Weights of a small transformer language model: 14 layers, no biases in attention or MLP.
MLP neurons of a small language model. Each row is named by its layer, matrix (down: output weights) and neuron, and shows model dimensions 0-127. Each number is 500 + 25 x the weight over its row's rms, rounded and kept within 0 to 999. Numbers have three digits each. A neuron's up and down rows have the sign that makes its largest values positive.
A block is one neuron, or neurons of one layer that tend to fire together. After each block is what it responds to, as a language model described it from the Wikipedia text at the highest values.

L8.down9:510496510509486510469505506503493505468518476475507482497487497466493503537520500475480495501505516471524522487515468525506481494514535502487497507481517554528443474500521528526500488504540497516485518499478527425544545511496485495512499476506525462507479451492455536483483528519495511483504512497542497470499515505520531524519474502524518507443504482528519489446538544488531488497482
L8.down1007:481530505484538493500511535494491549490495482447522450514514540482457457500512495509469473522485473430502510508499483496493448512475510481523509524526512535481499527474449480535534501500481506496519518491513511449514512516499482503510472502483516484500541491500529453494540529492506537516498539485525515495490494489513535534482499507495505526509486511526492508470553478528516516506500
L8.down1485:515490497511478535486534513484468515472496518490535493507507497510458532496512480470472530483534558502488467460490484517480507476501543520485526486529537450509515541461496461493482492500502515429491506454487510458492515532485479539545492491525480555499502504494496534497466485510503515505474536533490495453498480489503510506528536565510457493510480481484492527509476536495517515502502
L8.down1513:489490479509457509539510489479491493533474561531500475501485518505465512491456534518454498480537542491514496510545491512474508484495502525493519498490534460497546486485512497469508534500489495448490501490530524534466518522502488474509497490511501488462481519475484518498520509528475493486485484510530504513483480492451501536530497518524473498509531478500537546474481489488500520485507
Description: Time and place clause boundaries. Subordinators and the ends of setting phrases that open a new clause, such as where, when, by this time, in its heyday, and commas after "Before the conflict started".

L8.down705:480555491507489540526515494474484536517480540510488509487513468512463500515515497492511462489450495516517528521465506506498515492527508509473494456467499525525514472488507490498474492488476464493515450476487464529517498499479511501508536511453475505512554513519522515501479479506523516498517490507509492501502529539535504459510554459475491481538542501516492535461519476502502472477467
L8.down924:511481456477457501472496485534528536496534491448493530521454484460480499506489474497534540500514502454475513521515477483530570495496539494518485504520490504516495488479503486524457506487454503499489508478508527484459499497515492470500510466491485469517514497511498508534537511545470487507482486503512491494477491472480463495500491492479513572565510488430467518478530514488514554525499
L8.down953:511476495538502546508504509542467500499478512477522494480465528527441492475486536500494452496473519497496468516496499497508511490543530466487485487507508488524478520501480518510507489474488526554485511472527485528460469468530494491494472519499472524505465515505552530518466524492529458486489484474524457489511491462531502488500495455534512519519493493486539474488476488516506541446473
L8.down1473:513447483461478513507527447524518525527469525494465481493477491564476496543428469525507469511494484499517480468519548483528478526518527493529455523496543476473518479490473477476480501494509494511519490528490487543476489478496499489528509520489516499492486523508496525464469522472501479516518482506506492502466522496497484498534507524510501493480502519516507498515512518435504487505508
Description: Gapped relative-clause verbs. Verbs ending a relative clause whose object is the preceding noun (a position he held, the worst decision ever made); also predicate participles/adjectives before prepositions (found in, suitable for).

L5.down189:529513474504473512487461536519497489482493482483502508479538504498538518530507522494477530497482526459485495467487498486506500502519448502494496495514486516489486542471514479520465505460494518481528546493544486501493498502520478479427485504517531457479502523515525476497477545489492493458510472468462487530502522485504510501518501482456508512526502525494428479481476557520525506493523
L5.down471:507487525521514544498490546501539519520495533482505487560504499532530556490515489474516453491512479476481456533461539454462549500504467508519477504496510512495514503520489501471548537510525520468500481477510496496508485444491526484488519497502514495478491536452493511498519519532503493477485532468478528517511542489492493492468512538493504504534466509502567511550475464459488458514500
L5.down560:478509469496533455506472518470507538490492523472494495524551512504442501490507524486503478517506514512539516501481504486525518522499565526489545492510510562457515502491502514509511508533519467493531497517501482500500549523498484505477511501501484436525498480513532484505515485510516511466447460509523492445491485474452489469474501441525506505526516505478520488479469535462493512478498
L5.down953:491502482507480483515490501516481500524437489539515486505491500463525506504526509500541480512546501548508482464506445493549502484521426495549496485544498530499447530501499529499504495502491484495482520484540534514510492469566519481505488460485507441483509466447541451537500517464497453458580524461485470451521493520454503489477503488517489460486477492528524450496520543487519500519525
Description: Place-type description links. The word "in" in Wikipedia short descriptions right after an article title (City in, Hamlet in, State highway in), plus infobox colons and the subword "si" inside words such as Persia and exclusive.

L8.down276:506491461530500470543502490528462546496496510539513517494517512562477483541490523519512484489479519487520469509514521490506501497527487507510488482528517518485470480531487503523496458480489528506482480510498505485557480527510519519514487542509538436467504502536505514498494506521509486475533491475549499502536501484514545478510519479525480524486498502515485544521502466491501490523509
L8.down460:494535500507471468519482513475483491492481500490496516489494537474539487517470482513509520513491471467489493521504537488509481483463490547491463484488537439483515494459478513490452470490516497519523516469514490488474457509479510502538514513508477480527471443531480481527485509497522470459482498534512515514474459493509485557457446479510516528485502481499512511489513483503477485502494
L8.down714:520462450447492547485469506518498566514497464496513522501546515506483517474510521546515509476504495488477498488510487444500505494510491498516467480497476489491513516529506505525500525467477477525493525498520494539489482499534533475512469508514504508492535479489486440505506518511508512514488475513498497499531486504497507538520498512522503561473506526467492521460474481434518535452516
L8.down1523:517494482506485497549541487490499536532520518483484516484525506540480465494422472484501509507462467526526507529457487499523454501514531484473454520535510470529440505491491469492506541497462490518509476544499508492519497486503534513525519499485494517522487470525554469472474496509517481526506490509549479489462504506519492511506493469494499531512496466481504503481479466516511542499463
Description: Abbreviation letters in acronyms. Capital letters and periods inside abbreviations and acronyms, above all the S in "U.S.", plus others like INSA, USD, OGPU, Y.M.C.A.

L5.down134:472490458498508508467510502488440497532491508503479504505495508481485538536577510486545495522488519502511470472535460438524507523486515510461551507487459491488516498464512544544511479545511487508495527524487510503534453480525530505509464527524527447548490487535498516473497527464490485466494520511509493510482501492486496499507522494524528475486467484480470506506514517469539511509528
L5.down707:518536497463457515511461498486492486530467517501480456486491490467495529476517463507504489474515519500523485465475530483534495481512499528497499505476484542478498465489497499517534489527501441512509523499485502480515509494494506485507529454471514476548528507594491501448502507518495562483487458490512495518442484452523501512531514492497517468482489495530560473479532555502545501528529
L5.down919:455531514508495545495481518488486491533490504528454548507533540509491472477505486514547530513449511495534501501491504525507486486509473468531470495498530499476494524499439522515471489490522495468492491502472505524495509497478530474485494525494498516490518511519488496516454507516494476487491510478489514545472518475479464502507511472477486463484465483482556513505544454453474493507518
L5.down1194:492476483508532498500482438470465498513479523477469530519486519505494517487500501501534506517484457521491464495490494512497469464521554517553476496438470510476534493491496544509498499529493472509529546530468503543478497466463466495486486506500482530491446534494574502495478510531496510474497501490516506509512487465449497535516467498482494501496497492522513569517496499505526483541510
Description: Main verb after subject. The main verb, or its final word piece, right after its subject in narrative prose, as in the manuscript was, he saw, Bomberman relies.

L5.down601:450496503507511505503516506488459509470464455483491473484484506471508494506545470522490526526504477499529467483517486561469489509491497491496508489450499509490548510542459513486486492491489480519477498512516523544539488490416502512437484543496482481518512459513479515506502483528495513487543534468522511495493490488488516520519526484535475461542523545481512522496538523498507530494488
L5.down703:487490504460439480463477475519447523515505531494489518495536514496497491525485518533496509476505500482528528487503492476455507505449504525507533475528494519485486527498512494506494540528513495483522514519458497505560513508489517545506483435455430496499533509498444539500521518517515505500525526496517538493492508504489509500530506467507508484539513517518487520514504520517444478491457
L5.down1019:490525521554482503468524497486458526534469535488475472518506475509469497451513522546489549466466485508496525536491548462512550522500542481485462515500550476440491501458529485503503462479502502512473496485480492530504469493505507510514499505487515478492490510496548495467530512474528538482478547468528499492510496478493502487514548545496513507519525517465523449499564483511492492455502
L5.down1275:489524472482488489514535484528533519509492500533481491532491501504505541538514512529491523525471516518531497480491524464469487469525532484513533517436542452495561521512515495488524492469485463522494511553489516486496506477483487516482491496521484491464530513457526489540509558502496477501515522479468489499548516460457518531488473508500502492491485542497526527472552528517567477498517
Description: Activity verbs in biographies. Verbs naming what a person does or trains in, often after a subject or "to" in biographies, such as plays, studied, started playing; more weakly, National/International/World in names.

L5.down644:518464475482505516506502473502497522489493512515460533506470477481480544447528433503503457473497523514470500465497496531458489494484530495546522469467507522494513462508502505493495478521494474524485515507500452443492512543485522537494493528507512491514556482523521531515488547533547496441511515514508522455484482491491493488491461480508510517518448506517514527515475498501497480525488
L5.down791:510518487533533467519474508514491509499528482519484506546515527544490491512482498520497464537447548496513501526486483481500509528530504523521491517456478541516495462520494475481520502507522520453471506514506498472485521529474478507484523459488511548498528458504530483460512484519508505513497551443536522513501495473510479499489459517486519486507525494453554526445476503532477492508476
L5.down859:516488558506512489521514483526504530440536496486530523470519513511541499519517523502489520505540505469472502470453460520469485504484475523483499528466514496520533445480445550491467491516520495505503546501512508464482511486494464527450475510508514477465504507507529507480507470511486473462483543549536491500573503459502513469528473495519486491498540494491510487516489500477504503472496
L5.down1367:486476509497540492455520496500497489495478517599536490496502516492593512515475491496477551525558505487490499504499486487499526496508545500529496514483494504476492510496468527508510503512509507425511507488520489515523511468507523472484509491470514546525507560495526547498531490523478506480489509502504524471500474490484513470495526521502497480464478476533514494495484490515511542498478
Description: Wikipedia section-heading words. Words or word pieces inside wiki-markup headings right after "==", such as Biography, History, Career, Discography, plus the "=" markers, with weak scattered mid-word fragments.

L8.down851:534464494523443477508476504548545532499518498475438477510492562513486472495493540458497487491506476462515473515535548471541514514528482477520471480481514526462505497521498500514515494482494479524521524447504469499554517471565524497504500554460473466506516490523445542469504471501511472506508474490506502514471486521514516466473435518496526536545477473505470487479501462484501489511534
L8.down969:521519519480489526509511509502501464508496489510499505533539478496495476505532512494490541453518518453445534471501495470491538497453550489501504506473498496532494498510504474494471516506481519533520541532506486501474470537505442512493527573487516482452521501491470503494484504545472513484530504495468507434528501507493488517538518485487508544524523481562538472481491477491511473514431
L8.down1115:483476524483504504475485478517434516500517490495491521437501546493459521494478453541453496489506483487508498525520493508504542564497523508452473530484526473496535451499477472517498503498455478509529502455477467514502525533488555525457503483527556478499525491493489488472564537544480456502503500481514491459461485513506512503536482514547482519484504517496495533504489473513514529489516
L8.down1459:486532520505504515521547480525471511493509492488538486546477507539511489506492499481525513498489471530510454482532473457503526497521530556506472534511470467467554502488500472489507519431510509521535525501499489530514499526489479528457480537492480528483525474499467501504480503523482478506494516524504520484491512519464517454504506537488495493528546491475495537498502462526474511516492
Description: Infobox bullet dashes. Line-initial dashes opening infobox fields like Area code, Dialling code, Website; also first pieces of names in tables (North, Be, Ma).

L10.down484:493467504521513485498514522507515488483545485502484472464479506558495510489463509474546535458473506538510497473498494521469458517500510501509541498516486535525453526514517532485503516513499493461502496524518478508531493467490480518518494492535530500494557526475476518539545508497465519527503513481531543518496548476462526535512505506511456499460505508540483511525442495556472508478498
Description: Abbreviation letters before periods. Short abbreviation pieces about to be followed by a period, especially the S of U.S., also p.m., i.e., St., Mrs., Jr., initials, and numbers opening table cells.

L8.down176:523522438492511500500479526501468521481483493464526488452527498553490497518468521502489491516525505477488500472515490464469520481518494468517467495486494505494495503482504481518492486502550467516487518476511519530504483480492502485458529475498512489482494507500528494469504564506514459496532514526515472473462499492461467507486473513487503518522471504507544500469485477493482510484453
L8.down511:487543524519486511528489573448460467514470510439507517489525486501463480474501488523493509522482494516493459505500551447494479558488498488483549489483475519508541510502518455493502500479520468491501488472540534518539522500542513483490486494571473464521506529511538493483500509496435454517500476468501476497513505484508538507495495519505482554516463563518478496522508513475508492472490
L8.down642:533519479500499534502467479539515491517491481506542474485485514490507500505492479447471526497517513524492502517495491486468494515501476493509483499493486563499454498503499455478539498496516498524464534488499512500487536513516491547476515456501521516533491517498527517508530501504510462487481507485510517504492514481495509492500481506476509509509462534530539518504509475488522515495506
L8.down1309:526489500468509501521498492487462492522508532503479536458524512523503497509462495527498489483504504507461496498510550515523543484523514474507512491500492528523512465445521480516517440526499532515487491498492487515476525511504524466512486487539463500537444475531516523454521470478534476517463499522487538498449507488502451487457544480492504504516495492544481547472482447470536526502476
Description: Sentence-final periods. Periods ending factual sentences in Wikipedia biographies and histories (e.g. "...Westley Weimer.", "...for £500."), plus paragraph breaks after captions and closing quotes.

L8.down134:499496524513483475529474481499479538480509483490485517515528491510485475451470495507467475459513487503505479468500491495496504491514477468497468486496490513481560507475535523525585470464479500564505472490492459491505504489443535507527478478549473538493506483545527514501509484489488513526492487481474528476481517526513532496530537505545495487515495535485467484518420451469495530495468
L8.down778:491508533491464507542505529485454450503508500466482489500466516489521500509483515472491525458488530503468549498508505512481491458508519514480481545492516525523537524480493532462485475527456526502538486528490498499497502551487490535508482500512528491515498559555495471498477486483490505521479475504525465532481542503565517520430501452463487454495461467539495512521514532500511468492507
L8.down1187:480504489509544514487513493548527511469465504494513479514506549507501492504480466443462493506535531493495497502477442507501554545442473487526492486510512541510434489473490496512528521508496476447465515525481536428503491469478522535494424542492465489533502465452498511491464477498537484491470508488495505520492506495479453495474530469498531519487507502536512527531481544507478496541477
L8.down1489:517525497459490472531521511536477517476500502480483519481541475480530510568515476508505493470488512524462480495527505520513509512529523560493520509542483466567473509496481508493511469526514503464427502503508509466493465508527511513534497507482481537503511494475512509504492512504482473504480509459495475517561525514513502520500492533448480468478467528519505541509510523505504489514521
Description: Mid-word fragments before suffixes. Word-internal pieces that must be completed by a following suffix, chiefly "ere" in difference(s), plus the seconds digits before ″ in coordinates; also comm-ence-d, ab-unda-nt, mer-ely.

L10.down157:524498478489537488501470541478526498451465516524501524504473479493479525530434501495482479498495560484495531514546553500483538488530498504524483510516458520541498488448496466510490538509500494523481525533505559461433494546461508479469545516497493527524521484525497502511514502528517452509468484532495494529481469527487485488494505516504469503477477542493521519505504464504508475504550
Description: Zero in stat tables. Numbers, mostly 0, in cells of sports score and statistics tables between pipes or semicolons, e.g. | 0 |, 2 | 0; weaker hits on field labels and "part of".

L10.down133:478508522540482559494516483518492508501482509522530491499492470492487521514481539459494524537514538466471463528502519498487500516516513494539489503518499491485489505493501509501495485525498540523451466493491501525498518516461508471526486463462487510477531475508536474470486516546524525500476485498459472464506472477526514484530480503522514510518510506475526460501513473515519512498465
Description: Predicate modifiers and participles. Word endings or whole words that complete a verb phrase, such as adverbs, past participles and comparatives (occasionally, informed, later, larger, too late), usually before by, to or a comma.

L10.down227:526502484484551501517513522527506514495499467479483525503538507526481504493473491460460502541492464496502523513474480480496476502537474508525479501494488502478462480439466496502554498473499474510497526502499474459501507505480477502487501448534485444550530455562508501459493489539451481505548536490555512492512477509480481491519476510492510468524510457484496487514497475507502494502500
Description: Sentence-opening time clauses. Years or their last pieces in sentence-initial dates (In September 2008, On 12 December 2015), plus clause-opening after, until, since, when, where a main clause follows.

L8.down308:510445508489456510488472520495475506468506491412517531531540511515509524523499481530492548501527496553504469472532487510507509494572517501526460518571490462511470491555531494530504520490506509512487516509500510509469508480523468500558487453465518479504509502534529503463471538479492506525466479490485491481514483485539468521521539493445478482518494471494502513509515514503497467467458
L8.down1075:477470542466460503530440478469490507478479542542490492516473499489470506502505507508517507497473462504507525529542480505449509478553544489475505510505503482490502519526498469520500485522464462480510497501531494506532502506488487460481493484517484522539475545522505497463478490500506520510522472514507450533485521538535504477503496478482513467470533500520506525484532520508512496492482
L8.down1110:519501486488524484502547527530485511520541521507543497496509511509485497509467517481429523457524496520481464521502480483491510478480541496500503466512450479499472494539517480476509461502490490473513479501491512515524478501477518486461495541506504467485517500489519512471513512490497498518535522505465545443506468504512507522503482483509479470493509477487466534523478507485480495506495
L8.down1373:468485547462480494513466510501532558542484543464469476484517485473467467522491504505499511490461522502482480486513510498431544527517483518472461498517512515505508465539504458547476479533490483469495516484493522541543493484462461526506503534530467530504480525487474514502468482495513498459524473487529506505511489509522509518513521450497509543482503477488438487522486520524470492490482
Description: Word-initial fragments, esp. "am". The first fragment of a word split into pieces, most often "am"/"Am" starting a longer word or name (amid, amateur, Amitabh, amassing), plus similar starts like m-adrassa and Mi-z-rahi.

L10.down252:522491464531465517481445465503466484519490518443488502477531521499488499507486502479462505497493472540471491494445489494501472498515546533519494469474467505500460488495520483497503520493497467536493515544526516520551460553506500527476504466491492502515520530465536501472516507513485505490460509515487479473498469447478473552500487507452490494471491494505534536473488454504496520533481
Description: Periods after initials. Periods following a single capital letter in names and titles, such as P. C. Wren, M.D., W.F.O.; more weakly, sentence-ending periods and the first word of a name or title (Robert, Will).

L10.down1255:473457539486493489505525510501538483534493515499474524519509495479519497490490543534508473525533533495482447451472509465502501509504501514505540471428540509515467492520514507494494475507483486475519501528516490489541511483460521517517473505516504524477505489455512500453538529508480500516455457506484486501500454497512480480458500532452484536508471518494499503490469479511464492527543
Description: Verb stem before suffix. The final stem piece of a verb split into word pieces, just before an -ed, -d, -s or -ing ending, as in condem-ne-d, ban-ne-d, discontin-ue-d, exp-ect-ing.

L5.down14:518485517493527491525508530473530480482529504454503474493484516527487547494502512447495520517495495479520502501448487526481541487556507476487486499503505533481504493503548499498482469522495545544512474487567490533519482533495497457506480507510510487468497529451526505504496499497475495508551485498510492474517484526490514558501491515567486509511498514457496516525494505515518495482498
L5.down92:499505504495528521497490458499468524472515492482502447471513535540508547488493508490485493539489524494483482501507537510485521519511546454506484495485516516516483516527502478502504520512453465509482511460464500521512521497511495512477508535496521505514482495490480461501465499564491535496510488498495510510490515496510525510486478474576521519478569533488505503514490486571482533494464
L5.down754:502479515510464483490522490473458502513468474471482478510476443567449498493469529484503463460485507494473488451539509506497478472554522505487472482524465534460523462549490507489506477483493503475530496504456481492473517519564505505489490470514515520498495461540483481515459509504483506505528490526449487471549464495461519486487487478540521520520488479461476531471520482565509527511519
L5.down1213:490566510488454520478503535526486520498502508506503474451492482503475505548479476496509520493498501465523493503541500541460484505508497494459474453491497524510501491501440488505470550497491534490481460502487455527504476533522500542481512485487483507490483497475489495516480517500546506475503476501544540500484528468485498491472522492516506550550504515495513509514488518457487530538528
Description: Field and discipline names. Final pieces of nouns naming fields, activities or sectors, often in degree, department or unit titles, e.g. Planning, mathematics, Teaching, enforcement, badminton.

L5.down18:495473504463479491506529563486497532483524481484496464484531524499464488488519502465500563533499541528471504529428515495459500465434462477500499546520526491489472494444494501505526517478507482479526483483560525532521493521505520484517504512516489480470475452489498488479525512462483467523506491458545527497473499488481522487460543520497500488500493535504519496490529451541514494560474
L5.down508:454522466475492477494489507502543431472487504538501516467486548492478454509500500527487520495527475487504507486519481504456486499519502486537510491449477497531477494506522491493502478505481510490536531515540531525546521484529489486488509527469489518473455510484503496519523502510540505471548458519478507507496491540516527516525457509525502500494527495503508516491468462480488518441515
L5.down927:488509474530549490523478553455535509472481500493515527501467486477457499480525504499523504494528424516473528478483459519525522497506490481473498504492494521497460496550529489510499465502503539485434537528462503486516502458494514483500492515495477478465485460527509511499471490483509477495509491510520509486514507495466527501510486530495488473490525472512496450501468500486499544473516
L5.down1248:500476507503467492465541483519468475504473476502427501477526502496493501498500512519486495520481533452514496498520495549478509500512518509493567526493498454506535514511478524505513529472491489481502485524513518512526482488543468481507488482499521537511494479519502492430510481490478450538544509520514507467505509436520536525518508460495468488474458522501505539508511467520490487479429
Description: Split-word S and l fragments. Subword pieces at the start or inside of words split into fragments, mostly S after U., ===, or a hyphen, also al, Sal, cl, yl (U.S., Singles, Salvi).

L8.down638:506465580486515488554515546505505539539522459543494489475488545495487504511499512494514548478556519491501508516491518483517496519495493482498520548480468502512500517488496559503521486482478494489486494510461507484504477492498493524480555514492467502492468523477483489514520522453510490538511485511512502521532539473488439505531514518484492464480523520517519503483524510530448501507500
L8.down834:520484502513512488534470509486503473486449523480504521502490460506503498521506531485508484510545532492504504485504489485496497500515491499466516502506544526502481474521518480486522491498512491509536512498530466480449489491491517475502534491500532521536483461513457491524483509512527487493467490510518538483500497527447454449482492484510530530465516469511481519498490420538527541464488
L8.down1148:547485506477476475505516493534493525476514476463537485476463487527501488518465520496529560493487528513530522531534505470482542528495568497535469502468501506524517510494467457491488488483561524515483485462456481478493505497482494506513487483478497470516466502516491502539486492524545543519514462485481476498474508536497502458507458516557501498467495479515479539483560530503498510457476
L8.down1203:466476528500542508522509497520512498505469453479475482548457500511516475509471506509470506507444502504507512489530504545495507506487489558496476534454499489497542513515500477495518441500503500515498471476460510506482520476490515524507506485518480504496503517496512497508439497505500531516456473461528536501465489474503503501457519532519501496546514491497465515468511480507490547523525
Description: Role and position titles. Nouns naming a person's post or role, usually after "as", "was" or "the" and before "of", such as head, chief, Minister, forward, instructor.

L10.down732:492481492510510490505529460542495556543483493504500502492504454527507515520515479490488507466492486499468512489503560506489500466479558550460493500514502492518523521523502514484489449520533469471535487534561493529486498492556491485530490484490489495507468537485453508496481443503539511508474520535494514502536478506453486487453475502477528498502531502554499499514525498515521503502486
Description: Word-initial "am" pieces. First pieces of multi-token words, mostly "am"/"Am" as in amateur, ammunition, amenities, Among; also app-, adm-, and table "|" cells.

L5.down212:514484483511501567518445486501500499481471493509537433485487512505503508494488490490485464521454464526462488483493538488508494482529550538495463528501497553467476484460526465481475509512475508466505547485455507490554473484471486510520484489561478526508463514522519466454492531480492494508522494488514503507511519516539484445525525507520525473478432521483517519513448504532470481553494
L5.down782:479522520502529498522514505477512503504532502491472467464548549484516489510479543523481481527508524475481520481544527521502538518502523499545519489549507517488506472485511487497526527486465478528500515513521531499464495501514519515454513489498477534500526479518503492536476512551518539470481494521540466540475481482496439515487507447519507464515513490467505444494498543479485531519469
L5.down1046:492513497523534484462519475524503548501504569537532517502474487461484487556515520508452487518501502498519539525541516481460510503509517486492494503467503512509479500513469520510495506492491503492543515479538513512478459499518476497523512514486486520488533530499469501486501504480512455533530501481483513497501492504478445541516515477559554504473461537498508524560494485511507550501507
L5.down1338:500490457527517544509536528491507472524529529510515521489453522527510491543546489568456474464505482489506510494509539516521515458515482508504448519480526530496460479474511478515514453517486517514526488486508502508478536535496503486507518516484489504527541522465504490493529565505505518487454542505491505474530544503493498493498523485503536503491497502530534438517514518482507488474519
Description: Word-completing verb pieces. Fires on the piece that finishes a split word, mostly a verb after its subject, such as reflect-s, pull-s, weigh-s, plus Des-c in "Description" headings and "also".

L10.down1373:522479512481531497500524478492497485533479514460449459453508455495457488539468513519496483436519500533507465506458498476466481499502525516489484480510503488483526470547481501464579452506482522487531504498469445543527499502515484495522470510488481557555487460492484486478501488535496489486505498501521525502511510438508523474486498496542522533484537513498500509499534484487553547486485
Description: Activity or field nouns. Word endings that complete nouns naming an activity, discipline or role, often in lists, headings or credits, e.g. diving, mixing, drums, production.

L5.down751:498492517521533497524494508521500478504415480505512506491521517524467506504482503529506538503494497507468490477577481519504546489479492483494509492464520525480510455506458513474531493471494495539517472480502537478518491492502487531488516506504479504563523480538487528491522519526470532556541554508547520544475531457488539498511481526503492501480467516495484489457492485480549512466507
L5.down932:498523512456473490476498501458520453484494480454500506450497515494465494467498501461491503472518470511537508489509514543512495512494546466464526505506505475526492457481491520462505495495486483505470507561483502439481520458508466482502536472494481473481523499511455493490510433524492488495492546478509457463456475463492474489494476527494458483560494524481504495500511514469501467491519
L5.down938:529449498474479481508478454533482487518494508475516480454516450508506496504472502495497497522495504457538480485492453527505520522467521546527504468487522522529535491490474537502428499527476466534470539479522505468499497455519521544523504481511524484530518500478493506476515483535460509495483555504519527524542496522484474481452503509530483543503515521495482516509481495522484552475505
L5.down1311:516507431539508494495487536515490506514489446496486486512490473496484497475514529491485497489527504524526501511515508480493541539479499498457447497491479478512478494474534534461500473502518488494479533471511492499503474510492503482522532481500457514519480458437486520510489517496516523501527522475506462516541492507483512501460487465496486507507507529467490562509564535483461528468519
Description: Relative clause openers. Relative words opening a clause after a noun, mostly "where" after a place or institution in biographies ("moved to Redondo Beach, California where"), plus which, who, whom.

L5.down0:526436513501477487519425497547509516540512512491463494500513495506500466516479491497482514512508552523501469514497461461488511521437507511480498517505523495580504514504509456488454494520533525535518473512454518475582467474474498484498513520515495485524481544473471518469490486526516527538497473508490560489527512537496491517507506505507474483548527484448505505526504499496531526509522
L5.down608:504446482487542532477473518449511482539490477482464499507503474515499469506496477486531507487503487527534500516485516501508498471536488481508483507522545528493533429531523458477524498433496480515499498536484473565516488484509467495442490507480466526499494557500485529482515509495485504518499490489503494465510494483492488482529493505491493445538497525477469479523512530502514471524473
L5.down714:531501549512514491473493556478499531467531527495478498467510484466508532532472504502518462526524503456528524525556519502466490469501513518524511525504487511544486458474483478530530470519484536494517518531500493473500506537467508521495507464460481492494473482512465524534471459485477510487498507482506523544518491492531508496522492488535463538509504493539493472507480540501494449527502
L5.down1146:485517509479463535499465486513490489486487501511484496522516511505494527477514500465508506492486473549494494486469542518504476542585505486505475517537493494517515486494513501489534505503476522537476512549516487528494496484493505485512505501505492479514529460511491476483467497511518471513475515491499522488530471510546477528497507479502523484517478537419505501463542504497465522519542
Description: Origin "from"; table dashes. Fires on "from" introducing a person's origin or affiliation (politicians from Damascus, priests from the Society), on em-dash cells in tables, and on pieces of foreign names.

L8.down379:496530495557455506518491482487486535512481482507514489546526524480488522524517526488528497482531500539468486444466510535509493495551528469468477477482494506498534531556479525473494511494472473501516538495483527460523552496501471493508477542481511487498498519494504437496457530510519526464510492472503517516475476447486497478448539519551486529480495501534474492498524519481431524529493
L8.down575:506501499503493491511496510477491485515515507460500567488491521507455488522519512487499503490435508485462483505500535485518501481501500478506516530530466514456540495531501473516504482487498473547506492536472481530489535524514535505470499550544546485542486530498496517465503500485490553519482478506494489516531489510525523478469523447523557535492489514540472522541537502498488478491454
L8.down624:485483492521498497498475434470459476526521478518488542476529525541524506511501508462480532480498513479558495518518498473497444491482482507486510490490473517489492465501521465505534556481462500509513515494466419493501544491521468516532490530510536489513470460495505521501520502485508535534528505493480517523507509526481497492477503505505502510540516515557515495494498526551496512442476
L8.down1414:492479481486517498468490491479533513494501519502516517488511466495544478520516428493525498468502501521456505490472499475518452533492540455478445485525491526501537536507528504478529526471463482485470478465543443546505449469521512562492537504489512558495516497510525517540487465479490461503514496508493541500470518525478534513482478521531488530509500484458463512509505482512429496473526
Description: Derivational suffix completions. Final word-piece that completes a noun or verb stem split into several tokens, typically a derivational or inflectional suffix such as -ing, -ation, -ology or -ics, as in observation, lighting, anthropology.